config = dict(
    n_layer=8,
    d_model=192,
    n_head=3,
    n_kv_head=1,
    head_dim=64,
    d_mlp=512,
    vocab_size=8192,
    activation='swiglu',
    norm='rmsnorm',
    norm_place='pre',
    norm_eps=1e-05,
    positions='learned+rope',
    rope_base=10000.0,
    rope_fraction=0.25,
    qk_norm=True,
    attn_scale=0.125,
    bias='qkv',
    tie_embeddings=True,
    parallel_block=False,
    init='trunc',
    init_std_qkv=0.0456,
    init_std_o=0.0,
    init_std_up=0.0456,
    init_std_down=0.0,
    optimizer='adamw',
    lr=0.00204,
    beta1=0.95,
    beta2=0.99,
    weight_decay=0.34,
    lr_head=0.0043,
    warmup_steps=408,
    schedule='wsd',
    decay_fraction=0.586,
    decay_shape='linear',
    final_lr_fraction=0.0,
    batch_tokens=[8192, 16384, 32768, 65536],
    seq_len=768,
    doc_mask=True,
    z_loss=1e-05,
    train_tokens=84570000,
    steps=2721,
    dataset='wikipedia_en',
)
MLP neurons of a small language model. Each row is named by its layer, matrix (gate and up: input weights) and neuron, and shows model dimensions 16-111. Each number is 128 + 24 x the weight over its row's rms, rounded and kept within 0 to 255. Numbers have three digits each. A neuron's up and down rows have the sign that makes its largest values positive.
A block is one neuron, or neurons of one layer that tend to fire together. After each block is what it responds to, as a language model described it from the Wikipedia text at the highest values.

L5.gate221:131093135140175126123111128091169140114134142101135159138144158113136135135138146107161130196123134082124128103122131085156138158148057100116138125131152134157130143140147132114134137144111094154168140085173125112124123141141149120112176122147117113119150147097118157113126123142129138201
L5.up221:118164085120105100108129110145132100109103127139133097164098148176135094124093114160116133128139110123106111124148134137148133168132168172104162183063135133152085129138161172116126133153115124124133121137171170172109138141107107140115146153149100138094144121151146103156122126110127173106
L5.gate227:133104144120194139117152082132177130122121143074136113124106144135153158129089093102145116158117099137133141110103130162126106137147085139155106114139127119159121159123133137117165131134104077135152121103126132130135128106126167097084142114147119120126120142134171136117126095143103157148
L5.up227:125134141137145172106109104129140147145183136112153156113068146147117181131121113122128119106113145123142133133143120127143140168159096133146130090136153134135126081130127101151124131167098108145147154079128082142135145087135152100110150143148102121145114085148184080108100124132147132128
L5.gate362:134107129130146135156132129084153109133153140100127101132143128100105167150135157156114143129135136110129127112107110102129105148183107099113152137129137142141087124197158128137127121175094115129123105092167126130179108115125144131139165124128126128128129137064145132148111178125116109150
L5.up362:134112121111139155132113145087137112109181165109131124142157099106078141148154114088113160141164138186110129105098119089169129140176123106151165169131150135154097142146154110139111124132091106126078109102108105158108113117097171121129146121129145175133119126064176150132089137118089140126
L5.gate451:103146143145174127152121100094163115133150142101157153141108177114102138118126146139130146110077096114099117132107121099104164120155134138132187126124073173146121124118168146132135138123112127116120084113082144154143125089095128130126148153115115116121118099137145140087149119128129134132
L5.up451:096137143161131091140117103118147145143110187124178144164142142117113162097149090157110104119126114126157111090148108131155155160133111173172150172147106115143121126156156136141121130129110138137113119138117071111122107099112159101150165115115159154144140165073116178105112166102146118164
Description: Determiner-following modifiers. Ordinal, limiting and evaluative adjectives right after an article or possessive, such as the only, the next, the first, his own.

L2.gate463:145140082119127160111106124120138117150140133109121086108124113119142145131124122104080117164129124145141143102108118126142128116133156102106133135148170121149126128111107158137136181101090112160132132096155092154169161114120166096071111102114125137111102115119147160103145128158089136119
L2.up463:165116093152106145104122141098135106088113135132112092104100149139169103158136134124111085123141128104105136105123140126116109139119160156121127137155126122156089085147127111127124092129127108143158143132154137135113142130106111136124116139107099156083141133151148102116140094138167134180
Description: Ordinal and sequence words. Ordinals and sequence words after a determiner, mainly first, also third, second, last, same, single; e.g. the first mission, their third consecutive.

L2.gate131:131120124076140121154128128128147127130120146112160128128122119118140142153138120139164128123129062233113116120070130144157144137128104138168095125137130163144088147156134145117156136132102129155119113130114091178117110160087163102097146118096143118099127129132143135117157132140082156122
L2.up131:094125167127162145149143135112123077112122134130142165132094127140139149155124131103128135108106115145154120169149093141154138109159135120133107119112109193125114142142120155130154105200096114122158117109110101123119134108123171126073154107132139123151106108114137117077136153126122129105
Description: Speech and attribution verbs. Verbs reporting what someone said or claimed, right after the speaker, such as stated, said, announced, claimed, mentioned, believed, found; weaker on fragments like "av" in savings.

L3.gate21:114115135076117082119092089069112120110127167141151116143178098122124112135109117138111147167134138142110115142146160174153132122149157122160140150079183087082129165135138134091150107136108133059147103118096119125125131138157108118095094132125156129097164100139112115119114120119105130137
L3.up21:141125139129104141115107113126119128137130126136101094121168135157185104117169106126081111161121114124081128121173128138147126138162141141136129141119136130137132132068116126112135078118144127089139118127097141121141167132094136162165147139148137154107107127132097095119135134087135089117
L3.gate22:148148129102184133118110106136155135125101140107147110151179115098101138130113123129131104126111092146118097133187136116180160142134151104141145138182130102128113114131126134127135149160147160094141107108147138138147140105139111100134141111122083151063160121112092139110101131125119111139
L3.up22:180110109070144158166161098179117106111111132134114097146135140141104150127126131119117136123111100115108115129161151162106115109127130128161112127134126111116135083149161111095130131151135112141111099143052129139122134120123076133122178119124082117118125129143102148124112147154172132146
L3.gate48:167097107118138150134095106119117121089138131124144118137148123130121088091156148093148119119118158113140104130132114128164188123119115141115098120170117109095093088138125110100128130128098130086117136152098138122149135149104109151116168120156058145087123103109099136139121135107104186124
L3.up48:135142125127166143158089167097144142127133125139100127119181110111125148136112113138149103108143137135094181098104114130129136086109132125146131156127093159075125154101093093116131140166148141111116121148119069096132118168113137121141126105078130138145137124102113170112228131111106111155
L3.gate99:103130151125142138115126093110108108138112100131139129109154122140165158129113084120110091138132090140094099112145148114133150105160144139148124137139129139119154111115106116081151189129167138097085128135108108146147140171121134112152104131152097139123128110123070131080141143122113139188
L3.up99:125112124141095136109148116135125140137110130106134134129109137130147122071125138174119137130082133120154108107111133181123131108128114124118123104127135094107152174114125157161118138101088152108116104122121110129141148102137150138122178133145145135149149122125065142129109123132138167135
L3.gate130:122111151109132148113066099171138135148121136108160079106173098107109154127149140142145146157127119142117081112098131136132110094125103060097142094139135115106122151127106128122157147172045115147103101085160155133119160114115144140119183189164137158122155097142124139093124119093116146140
L3.up130:110140133115119123103098086147132149120173120130150148117150114116131109116133161142108115141160089124108123136183138135172109112128155117105126109172133082152103130155143148137137143149106132146072144126099097152137150099101114116127097145115142161084143127104107123108092158093120144084
L3.gate188:166067110117131163131125170141138114149125122115112118089134137127084156184125145102182138187167127137143124114132124107118104156155088145079132133138132126100143125122109131106140094167171103163118113141151126123138138120226106117122184091156121096148118136109133152150173160128111178129
L3.up188:136119178130132141128079129120140113173190124125143184136149126156111122126115132118132130122148139139117109149104112123077150088114144106172150166121116120076138111096134144125167134136128080148078112129134115094131162156127162108098132073099148139155094130124159146118149181144145159142
L3.gate219:139110101111168112144125149121127151126147118127111149129113187138116118196120115117141096160127172133121176133099062105104097155179104124122109148112119139123157115182113109097136135094143102124159107153120101143123123156130081120130122131156117114123141086119120166132107123069143201145
L3.up219:133128147088133125120135114136155106150120128127119140152084145122138153151078095107188101109151116108148114132156130130117111128143107164171090161129115133138128092131184118120132132117170181144112095122119119135111184137103092121084141109151161136076124173124114115130098116098139116092
L3.gate220:143098099150156150100064168120117124106183115132161131117220129150113132133143108118132148120151143131097149121137104134137109137150132092139136149136151125163115114038144124101173145149142160118156162110160114162140107175162084147117099113151141135131115119117105098140115141123152148158
L3.up220:135116069115139101113112098098128127076135106129156092155181037138112138176131125095139143107127172147098132102131135130155136093153143090155132138094167111070134112091118094144151115087140135107122137088132107127159121127148093189087095148101100145140088108159145119103136143110159088147
L3.gate315:126131127088150145104109142122097141131114122155074170136134080147115177171138121180150081146095172150085119114152106125117096115165102124130165156081101133174112129124145114136172153124113102133155113113136135123134086137124137139121150187163164125130162117146156112113108116118115127130
L3.up315:183124154087109114109111104111109143128121128126147154187188098142138119114126125135124125133125122133134115131192139173068121098116138143153133161109128124090092111118123076120161126123121095119133138160071084154136139124100118139119122137124122149113166078143120079116114155138091189108
L3.gate330:136097113099120188141148102088151108103143147115167137113107101153146102166115127072123147102156137112129144129150085163151119091141146150110113117142124158107158125130138102089157112135126116149101095126131103148159104152187080121116123121128167122110138109115112142151099144139090171113
L3.up330:141130148107127145137138138097138131118107146131124146159161095158115151150127121120131069167138169107120121096116151121086133089103128124153125129115109106107134147081179109141136124173138120101141093145165116110115116123133122131148118117129155137068136200080132105161153153117135141156
L3.gate347:132155104097114086128109134117143131129132138114134109164156130133122136143151112097109116159124132111060152116131139115073125117133147129143154150133091145114114145147149122137118128151125122171142136105197136153126084125114100138086126116106104117093121128139118109176129160141127163154
L3.up347:139149139110155138128101145107148114130149138111148151081150089172084098134126136149143160140126134123102140150101122128115164097119176172130125141121136174113158133135134141123129118145115140129073125130142107130090111138135082142139080101113124125163128110126160127110111161135170093165
L3.gate356:121160154086160169178123118079125113126113114129146146129153130120117143174114124118140123143126136168064129139130096152109146043123131141131131075165133099099157103148121126117149145171105169113086117123076091124098092132119116080123122092131137109131148101102113115096132126148103115144
L3.up356:134127115146154147156090115141155150100148150105145140180145094144103147161115148125155151120146148147120140144137115157151161143159115121122148105130139134078199125135108204132116146116098107084121101124160126149150138166120112129150186140139115163088108084146115158136127115120131157130
L3.gate361:153081113080153138135065167121142166133140157090115143142110159096096120132132136142159131163141098163096123104114132099146092137140121090155129159116140096115111110114133157123140167126098123128128151090102112133155121124123184108095163131125128146101094155103152138119137136103089112105
L3.up361:164137147138132148114126119096115153158156135142128113143160142137128127165155111165139106075176115120113126123119073146147190143118105127157132113109130134126141124171125148111124160117145131148116135139112130143097173148139149081118092131099135134130152102067138163150145146113111189160
L3.gate368:125149111120122110130129120142135080150146084125157102103157078181158117101126080097152114129107148157123139133100131128121141118147152137129136114119118074118134110088110121144142099128123116110128116117137126170134111168144124144082115180126109154071084089113104145123137143101116132142
L3.up368:136114114124157142142129086091124122119156158111158121095134099163154125108119122086110170118119126134134127138172115126143115136131154157152061110107140115143137103101067103115141082163082160121131130135076130131130121158136078104139102096125105143101106071146088136130135098140110176133
L3.gate428:158116118117142158117105127088171124147159141108116095097129137094101150156151132164141125150137136112107144140128117106151164100148150071131205126155116121165163092107107090135134154135112152124132059104163148107135119157131143093127133165122145126123123106129169128087138171144141114136
L3.up428:159101153090160105129126109131131108123133101132165117157121123154099111165110103054134126160147166129145164131145065131072073146125104148144095125103134129121129164125113127142112113147079126104156153157117122115125147164165096112126143116135119143136132118128101153154132108114137200143
L3.gate485:133131119105165128157093128111122095120104164134151101119160096156111159219125090073199130137171149102125143118135116141112124154140149142143114157108151094097152130084151118119131097163137130115106125133077103121135130135138107123132103101168120124155121097096110140105120144095138108144
L3.up485:119138105147168113087078110127147106102160151112098119138176120129103136154141143104115139112129126131107165099146144120124129155169159150150121130132136117097128139113118169136114113094136096100133116119132110155168179182120115129143110077159125139118112114086119117107102108149139158148
Description: Token after names. The first token right after a proper name or title, usually a verb (said, called, won) or the space before a number or date.

L3.gate46:182132101135125130157112138138142117095112139121128139105135137109144120142081111125115165145140107117153094086100134127162138165150119132105115121144144123138088150198127131122129153127130142154149105121156146159149134117134152138112138125097121141119143160078100189143128124116073137139
L3.up46:119129148149132148129107150101126141129150141142160146121115180175160152126138115138104133116139112083126127146113172124129127119087150127124138143131115159135127110078105095083148148137156138102113142130129115112120176061146148125122101177110098120115137148133146156089145163099120087143
L3.gate124:135147126129139140193087103139144110099133126133139109103145145115103132131139137131131139110126144120109150108095104095136147093151139092100135132112119133117113151126117176130135074158164134077208087118134134120143134154157106153106137130098104101107136122138148135140157153151163123180
L3.up124:122124113165165125133105131107140145127088119121172127133120153135101140183110106155131102104132119122160133115081146140113186136126154065106134136122148129159118120111101144116119135141108087097160130143135092155144102106172146108146128141148134117112136137110152130133127111200132121187
L3.gate153:127119125148140141145113095110151159148098138102141134111131206122143138113100125170136159120145109115119118108077134107141125123154094090109152148102121137137084176160159206117127121139129085135159109104130129161172129116087167125114110117141118088104152168146126134128138124133165152169
L3.up153:135148067157125143149145118144116153128125150129130149140111167132132130132111119163147133120166157126179136130109115128133143134118083097123134178090105124134112110165153160144109090159154136121154117123121134150164145104104124116140123107148088105115141135157128135142155120153156149164
L3.gate165:129116106134162136137116137111150099130119124104182164137127134128115095166087125158132152161077129122128107126149095115099141132178144126081132137139103125127113092164137157129137122147132098106128108109123167144175085127135116146137132091151105117105128173095120143147128120135122169142
L3.up165:133117108129139115126172137126139123139178143114138117141132095149124115123146092158159198172104149148141123159118130118131117123152124113128100134136127112150171123129110119138122111117112111120155072114122185141144127141128089134188146106107085140126123194143160128142169083139159159100
L3.gate210:155141103154137138118106101115127155072130144113136118102133160125141150152119119137146122124146129117160138084113142099144130137140155137142139148111132136182118144118145115134139157136123108169164159154145151165181155121118159103120147156112128105142145130117139125129130105103089173131
L3.up210:133135118152167173126087093114157109103151145124121131137131159145106118177117117140145151184111175141116152120104086134082118144154130154124111180100103152154090116141141126139128128131125093107126125116096125128121102127144148131149143134119125135142112146099177134134127132131130150133
L3.gate213:130126116102155159133126121105158123121148137090123126117138140108117123211075123142111145167112117123141111154121127166118143115148136093112124120138102120095109118129153190120125133183164115116129113102150135194135128144138120124116122094135146121102119119109134107138095113131118146135
L3.up213:120162106090129146145126164153137093130172138125131169146114122174113137138141119114087096179121189132132129146136144151104140108159147108102153174138116131148125118118120153177100130145124111171136133114153111132146159125126126125135140131115114160132104055086150091141109117128162153133
L3.gate241:178092107140110114137065103140156125107107143104144106099122162118110133178089122131135133135148098125122152117111142115150182091173113121131150141135135143149090159165114165108142141146084112101185127095119123158175121119094143116118134129130094145096150115135138124121132136125094139140
L3.up241:177110128144104138145132112072124136098147141118169144118083096158095184192120133112166111126110146104107118121092135158117164065149135107124122134122132181136125103131054138138136144154114097079161121124094118158116101129153129120098154164153135112119121110157144097127143111149151137155
L3.gate255:131117103155149177104110100103146098099137129105162100124097127146123140179079124082121118118107129069107155129125110126144152109190100121088122127137127172118132089148118109119142139153119153085129103120089131128166161166135105148129128154151095113110140094155138139132099115144115135118
L3.up255:131135160140172120132112114153126098188132143144173122119148100121113161119113111133101080131097131096153055151120175136072129092148082114122189154109080129118119117108110143132133150114132116122138109121163107150142135137139133114119140153108120178117146088122105160106111132118138124149
L3.gate261:116128128142139150117086048125162132131146139109157109139132160132117145157117137154143115144127112112132098064101176119159158097138090094152122109125146135105103121168096138119132126176182168122108148109141165130134147088115137156116110090144075127111156117112139125136121140120112104174
L3.up261:122134167132139109138128106144140148172154159129151078084160152144128170119131098130124109112115074116170074155183140162144151126150166127127139147132152132155130108123099144128137119115149128129144163115116131165167136110116144133161137144106131110132130128128147132117133124119115105164
L3.gate298:150130110081134136134116130135145127126118121114153089100106163111122142122088088122131138124139102106124127151156132129123146148194144135046126141158145130162094065127116127101123134113076108129143144113082106129106161147118129132118141129137166150087159126134121134144134095157139065129
L3.up298:111116163154144109152117129123130125143097111134140094137091136122152165207091103120107138100175126125175112136127164130087106112141132134137128156152121114191118057138145153123131128130161118142130138144081114090133127108119159123159120137122155120131114112108162123111129144158152148111
L3.gate346:120118127144180114114119082116149164099106171109153139111109130137112157121092101130141115135107114086181134072149144104083159144131139122134162178132127151132120130146137143131137105177114121070153142115149127149198133123153142089116119097155088111106126134136142144118116114164125130139
L3.up346:193090143146146141146118119130106121053129109133158127125137105183115155148101109108101107076099142101112173158141131146124158142156109111112086146135105145120158108148136093140136076105124093105113130160127145138132140154103119146105158113119138140144157109136129108157121119128085082106
L3.gate383:139115116130170126142098140153126074100098151124114111118113160130149152117100172127122137186082155112138130151115176126130124129122155111135095118116122140107101121098115167130139078174116137114117138102120124139145125134155141097112156158120131082132137157108129118114141138110158140106
L3.up383:159122103159154150123091103123117119141149133126139148204133125102142145149107125108175117137152123141152084121113114071090111126157062123171152163132107146126101091135110069136131078135142112125112113109129162127191148107130107142154093136098112106147107119116140199172126131105103097121
L3.gate403:132160115124142163120082113159164126090129140100128116159111132108096131131119156168145153118082126128110105130136118111102108173138110132097132118104145137138158127131122127147111166129090122169156096123118164143130138168126178132104174067135161151105127113117150155126127060123105126108
L3.up403:124130147114133145128109161103123115120116129127122127092118158156103062090134082093178158142124116109124129132134087130133071146141163154106137126122115113119133186103105088110121168153135115112161164143120145122090115155133122113094102138195146142114132134146109144124129108118157126152
L3.gate449:138120117109154121158070151130140136081139121144158139161138128157087162153112107099135091131131150108107130132119108114104151109134127116155101073121123119100106095123102150119129156152174141146122128155145086151081115122114112101116146128148135105129110113117104143096084128099145165122
L3.up449:110124100183082131115120145116112135113116125125135143121103125144104107129093139117098126097137135071132138117141100118151103096113129140083096122178095107147135132120148146128118134184122111119099125106126124134146124099143122147131122083134131138131152149109134119128138169148110105102
L3.gate464:134145136064145145140087180126105136127147144132142088107159151093090136085157117164151124155103115136112113168070133089122088169171116101094185139124119119136100129121156149119143136169115140112154120107149142143135134124122158147112163143124148109120112142118139124138141125168134156156
L3.up464:187132111123130139143104123133114087116142128133132082128157073147100156132177117127085133121134151101143134118143151132091128147145126083147130106124125121153133125138117172138102076143116158141168163155119119115132103096175135129168126167129133103131111118109133132130137135148134126086
L3.gate481:165091132172109138116105120136126139139124145124146141109132140155146139173108128147131138121140116097099140161128094131169113165157152138090123155125131134133101103150111135110147086097094111126132104064112159119139135164162140116072140063123102113083131151124156132101143089121163105177
L3.up481:161143142102155121134074184144123116119118152137147128102148144133094127132138116181136132090180094097140117143122143148128140120154155120121155129123113143093092098151122139118135141142145111075144149140142140128152118118159120133125124138185127137118127087131138147115106119183123138142
Description: Word after "the". First word right after a determiner like the, his or this, usually a head noun or modifier such as final, film, first, event, album.

L3.gate1:132119134150160139143146109172154130126112110101139105094118102115131163074135122117100174116121074103132091125160134118126134135131138128119121105146109083201121123111135155108153148125075130132168090123111164164138152149132151125133110146102133124100153138145102165096137049125109135108
L3.up1:184111127113136100127114124164149128163138159099093126119191136077145165149116117127180135173143078118164129157145159132124106137121101127091140111130110140111119144163143188121129132108140152104130123132146137117099100193126103128107124128165140116100160135135132177126172136150124126127
L3.gate114:129140157121154126145076110089129123153153104123135077164188130138114116143128072124111142159135145135102160148125112117128127113154104128137115146178133056123116138130124156119132144127140161150150138162059120124156149102149116129150123153133119135136138113129114117140098120120134174128
L3.up114:117120112112125141135118093143121111131131145121099127095130145147148129122176104129109083169139139086113140182140145090153114089117117139128111109115149090118159166152144137129123116143153119130102153155117106147147155130091139121099124116155155133109125111128140091094110131100107090110
L3.gate141:155101153152137117158105158157104185110116125136179134086140132125156142128132198120133121142099114152128145151167107191103129155118148123145114111122102109168088105084102151110161127126110107139100129096108123131107131126102137126163168138168140093127176093139098162118075102068116140110
L3.up141:106100134116172129122111122118096109137138128133106113176139102155139149127147082103116153135091127162082142144141128170094093115158100146146142117140128112113127136166149098135139118136123099121135148143149134100124157132126162089119125146131116143099102152102162110089159116162121146152
L3.gate161:150117152128121114152114140131133127166132129117071078098136104137195140164135108109121098155133102163127100103119165155087143140143116144133118098117095154094173129104113144120143079158146099113166132126114149139116128134124154141119176104127160083153106146102184145138153075147112147174
L3.up161:138136128112149143120143067101128126158177133137140110102121120117138159147143129055071070154123110127164165113170161141153132102129099165136150159111132125135138143164100108116124127131115141141104143129138095154126164141131110136100109150121136110129124070137124162154126146141060117116
L3.gate163:130115158127128113116136116119161122127100104075168110108103124104111142121111095144107137144107089105131114116130141141062118150139091151086145077160129074192119114151122136090135162131116176129204134129159128154103143152147175099094117134127168108078116127117131134151154097152124141138
L3.up163:150142150107135149120106112155146126112126139107142093137156163109087128107111123089157129125111110172157125182145150106137141120057125130147132118129128129098107123142150143142135122123119098121124138107121152107091126116119108122078168113176102132133171147104136153133101106068080123092
L3.gate192:113122147140159135149077094096147136157132122098184148139180173104103127124145137147105163164100104121122079156142107121147115157130105084125139122129125099146147147125112179124123163138089152160153116110153116110155135088100180127130139128148137174123130108136118127125136132099146104165
L3.up192:128124132115131147146117150119131126144075124115138115103133130108143135121151120194108165112108114141104116142146139120139115140108160154095145094106107109138088134103138134094166121156113137113105121158129171088153118140102089099151173106076133099130155127121172107117151151158120124129
L3.gate197:130119138112074140154117157164132110139105138126133135101120119080090154148117197118099103097103120093136113133120126099146167129124157131134119117137137112152108141117124158113141180172060099104121152109151147090106095130112184138119137115116113125159124141144137158159119139159096126160
L3.up197:133103157119105142158131141112131118140131155108128143106094125143140131101122126160139154121124123098118142112115126090117123113111131112118139127108130155141114109151134102109122137069148149109120132124113139117034107171092174108131133141091134063095106160138161083128177129182144139151
L3.gate225:146148102095169128126128103139179132108123118071156100125152135105101126144115138103153157150114158121140118143146133138086129172146107129114173157158142126145121122174158162149107131139131105128177134117140131130155140119162169121148157126168119096086126160137097125137129107104136137124
L3.up225:132124083151160096102117104148152137151100126111132124071166107115080129181170110118167101132144156101131074139149123101122132125101124090143144151148111122105150117123197145173094102164088105111143118129119172142150112172090173101156144112133143129108113128060139130126130081093117128110
L3.gate296:168130104140115112114121108105125093137124137124115105124152123102122130073116113145127139138093096110123129111139125181107165171150107130121156187149116151206119131128128160134130113035114132116151106112111196133146138171152138144157136138130160124068132135113105108122136090142105140146
L3.up296:122127141130134115120118100087128146107124133121175158115107155121172144146151140138087147128125127176129163119156157129115140143132107110158109138117168158138107150174097146156095127098094105117142138146106105172116189116116149130121124177148192112100101124135069127128090091109141158063
L3.gate313:132103102110109187124110096147127134159103114120101126122113120128109149121146120127153137083111136130121075109113118145105097155131093144107104105155105121129137113144133132139134170142100151199205156149146112154129126142183182138132144150111148149157149131110151150127174110107128172153
L3.up313:160138127165145148139128170149167140136123133095114122100135190098078138088110164151132139138093129144091150135140146055115152115082126129139183116130133142123121134152107139147105134111115141153079118108132142148104128147116130113130168131075037127108148078099152139123125122096146140124
L3.gate420:145104132132146162114101120123115135131116131095142102104122137186121152099144119130098161135114061090125117132154094187109138110129114114101146112165138119154140151146124142102166160163038116148150145120169133146143152124110141107130151152140134142110144122114133157101113117151126123131
L3.up420:138141154162110142110122143125131127151133154123144120130106138150156170074138133151091139073124121158120161113168135138121099137106067122133164113160147165123136116187109139135118122129081095150136155137142124134124151133058192112151160100141182120107128132122156129081148106139148121076
L3.gate430:124125115145130109133136112133153099130132126111141106117176092126149148124117087151120154161105113151115141109135142161064101115138166049130132123129115122162148139114112159103152136151098115151159130132118148158102102133147121150164145161094136106127120146117060127095142100161138177183
L3.up430:151133124133106124131109148170141122142125135123163188106164078127082095100127130144128106106118115119120126126115111141121119122108125155128105095135114131153150135109079134129126106139126080168123148153090107101094156092100136083186127132133150148146129129106165099104128163150118133095
L3.gate439:163119111114140117148107140159107177106094109133081088124127178093120162117132154143064140141139110106127091121106106075161151126132110119132152111086135107168110169120144136129157125099098142137147143114150158134161112124128138128090179117065162112147165166110148135148136132137111092122
L3.up439:122137147133163078154126170153161145164130120107120106109160168121118154146086076120153120160121112112121141203120142117162136155147167140112148144152139145165136098118117120162115131089108155128162102121140116116130116155167118125125149107132136111111107119116136164132138104109105110139
L3.gate444:078134155129140154145138109183130144132117130131134099107116140101143149122092144135135108181095121126081131142132135141120115076144104148137095090120138129147145154111089129122148137132118138150164143147142159099112123111139181110135118120121105135113143138110066119100146136125115139128
L3.up444:135145155147101081129138149140130124128113157103118124121149133131111147145116110127122124144138133123125212143120118159126156132081123139144098109127135141117148123149125133149088146152111163169167101127134083105138139114122183100161141061161142104150154113117115147154125114125114171098
L3.gate452:145133134110104112120100150152126133139133117143133122097126125099135120113106136161162142109119154180100141106099129156111166135125133123144116132142144162126114115077082118139149091079105106133118124130128117104155203148137170121128127106115153124093156143104104134135120096139137126109
L3.up452:123144164162118123130133109118145101154115097113139131115144107092113133085117117159122131093081132146109138134078216128134157105121132123172137090150155154165127075149124147128134117141100165120127111115128150141149136104123148105141143113096089112138129111156095117136130120118107107142
L3.gate500:123127166110130118136127142125129117092127154111118146122110162118109190123149128130115135174123100143134115157138136148114105123138134121125131127180117122171064155191171177116136100095134046127106113088123132099112154109148140087110129167146142110102126180102161133084104137174109147102
L3.up500:105139129141132117100112135104146140159151130127116122075116110116152124099129130131146137147117092138067118173132129098155130115146154124126196120164124150140124121172112129137120095126143101117104121104146106129106129156115167108096115154097119182104110099151141082092111136130124119128
Description: Infobox field separators. Colons or dashes ending a field label or year in infobox-style dash lists, before its value, e.g. "Time zone:", "Career titles:", "2024:".

L2.gate185:128130116086158120096159097145129094062123109110123112102170137111117134117104107132110125164139126100097143096136133104109115125109121160138174104148112118129128117111123131119119142096158142132070139120077116125138126110123095100138149165170124087103160103166145163118160089112148140143
L2.up185:117101122121178125101125150148114106139100110136120127099109167114087112119102138167102125134115123117122182153155133142151135148134124127124133103116105122089088133097134151124155172136107129133092141099096125149150122174149116089104118135151146116110136092145138103111132130128173128158
Description: List and table delimiters. Structural punctuation near a line's start in lists, tables and infoboxes: bullet hyphens, label or time colons (Ground:, 1:30, Released:), and table pipes.

L5.gate129:110143126129127124157123114114159145117090138090121085113161155091120118123105158138107140130114103106107171144112111103100158128093129117106112101106118106115114159156125143130127125099120158126138131114112136124149126136106136115142107149141147084084156135081129136122144106104080159099
L5.up129:139166120102142086131148102118136098114135126130115085118141103146082111133154144109130108158109179115112123136128093120108086081119130120081122134050138117114139148122080139158096099089181077171089112092134091130136129180131139097115114133138140095132136100135130155110142151127156164179
L5.gate198:144124135122145126142136080106162116094149130095153152089156165094128161113112124145115125132130059104145146121113125122118171128131139139105130121163119122140101141145154132121143113132129120122137130096121147142138110104132133105113162143138168111096129125118088176135083158073108121142
L5.up198:137133130141107107132167128138128097097202131126159168107149106170119156091129112118123108169174110126167185168160133127085118110103129174126107116149092111105131120111121129109106107117138119118101141117088122119106075151161058111131120149110125090090132102135069138131119141132156157118
L5.gate213:149128131146146115218126133098161112115134143116151124111144141144088100141121135166133166140093119151108144158166131179137149129129110124099164117149116121174151110155065157127138120110120123116141161134119117148161089126136129149138144126098083112130128140100137114146097130121150140147
L5.up213:134132133161147129166135151140141109110076132114135097122092142139119164168113128130120162129154103112124132154117163149113169070125117141158147129108098135117117118151106142125114127133115072128117105169109130106106115102127135100121169143139109147067143112155120139139134101112095083135
L5.gate409:127123179157132153155095111131137193125166162109146120088141169103158190108127143136105156156123082171124156112149146140130136141123090096126162125130139127158082125175129153100133101143121118141132106108119150136099133119117141153136160153124112139096168138107115154133134152156145099151
L5.up409:178146115147143138107090116128114124086125118140105149115106135144150130118121112129157150145148121078139103167135104122120131127114139112121117107148146075131125114145123117147109148129100101128112165088123142110114124102121113084064192155119139154137129107136142131141103090065115122094
Description: Line-start list markers. Hyphen bullets or table pipes at line starts that begin a new list item or table row, e.g. infobox "- Died:", "- 1992:", "| AVC".

L5.gate24:123121201143125118149084107125140147125145146109130113094166134137105121143139157115122160134098118148084135149138121138153132096129124132128140104158115148143099153143125120111183086126128122170107155118131135147138090120134137167113090136117113075135145113117114166121117142074140152123
L5.up24:130129157081137107157126106129123092128117122124105117143177119130115108136139141101089128136126127186093091143136138121118148154168077131150117107138141115102137195143148140149126111113103126117130137136125145100124145123128139115156123101137104153120103130144127136104105095102114204144
L5.gate119:101126172099138076130116119120128097136112130135109104128166090084153092134114125135136131105099065136087141169153110171149115133133133119151090116142131141088152129124116148102164139127089178103110142121136155099136146145108108124124120131151183097108145138113079140093084126124087127138
L5.up119:146166124141127111148111142157130093140144121134106151136104130144153150148132142107108114127116115110090103147132126133085148125152110165164114127152133130131186147061103128123157139110139135131117077129130108092157173141132148132154104125109110182137131107151084145066136124147128140152
L5.gate149:113098157146126124127128058106142097125159152115166125168184117137136144174111144112124150145119093161083172151139099151121089079156120140152088114120091131105147089182126121127155131104097124123090074115112103152119099138108106122136104145144168126094136128100109145087106125094115164117
L5.up149:113115136103154141126113163096114083162116121120115141120130111095138119184156095110125128087124121152118097139097107127140136136177112142125117138089092097143123113169125152132121099143157116134128140142084107164065101162105130122141140136143156159131107103104098130131102159129109207173
L5.gate383:119099116156125133143135134101125129131185119112119132117152137060105126137132159121047153129142136130053140135131107106159113137211111125121118140152112128181103142165184159137130097075140141119140111164111131127173156143147168130119143131114147089148132156141136112146144139108122129141
L5.up383:102127130140100090131095166134119088145133093167117105136151125124123118155096130162121162122109138119098162173129136157123151093126104156082128126084129158134146085159147131124132131130119150147077149121121140142119122154148120120095162110105182116159143135124140167147035123114125161089
Description: Main verb endings. Fires on the main verb after its subject, often a split word's last piece, in plot and biography text, e.g. agre-es, turn-s, suff-ering.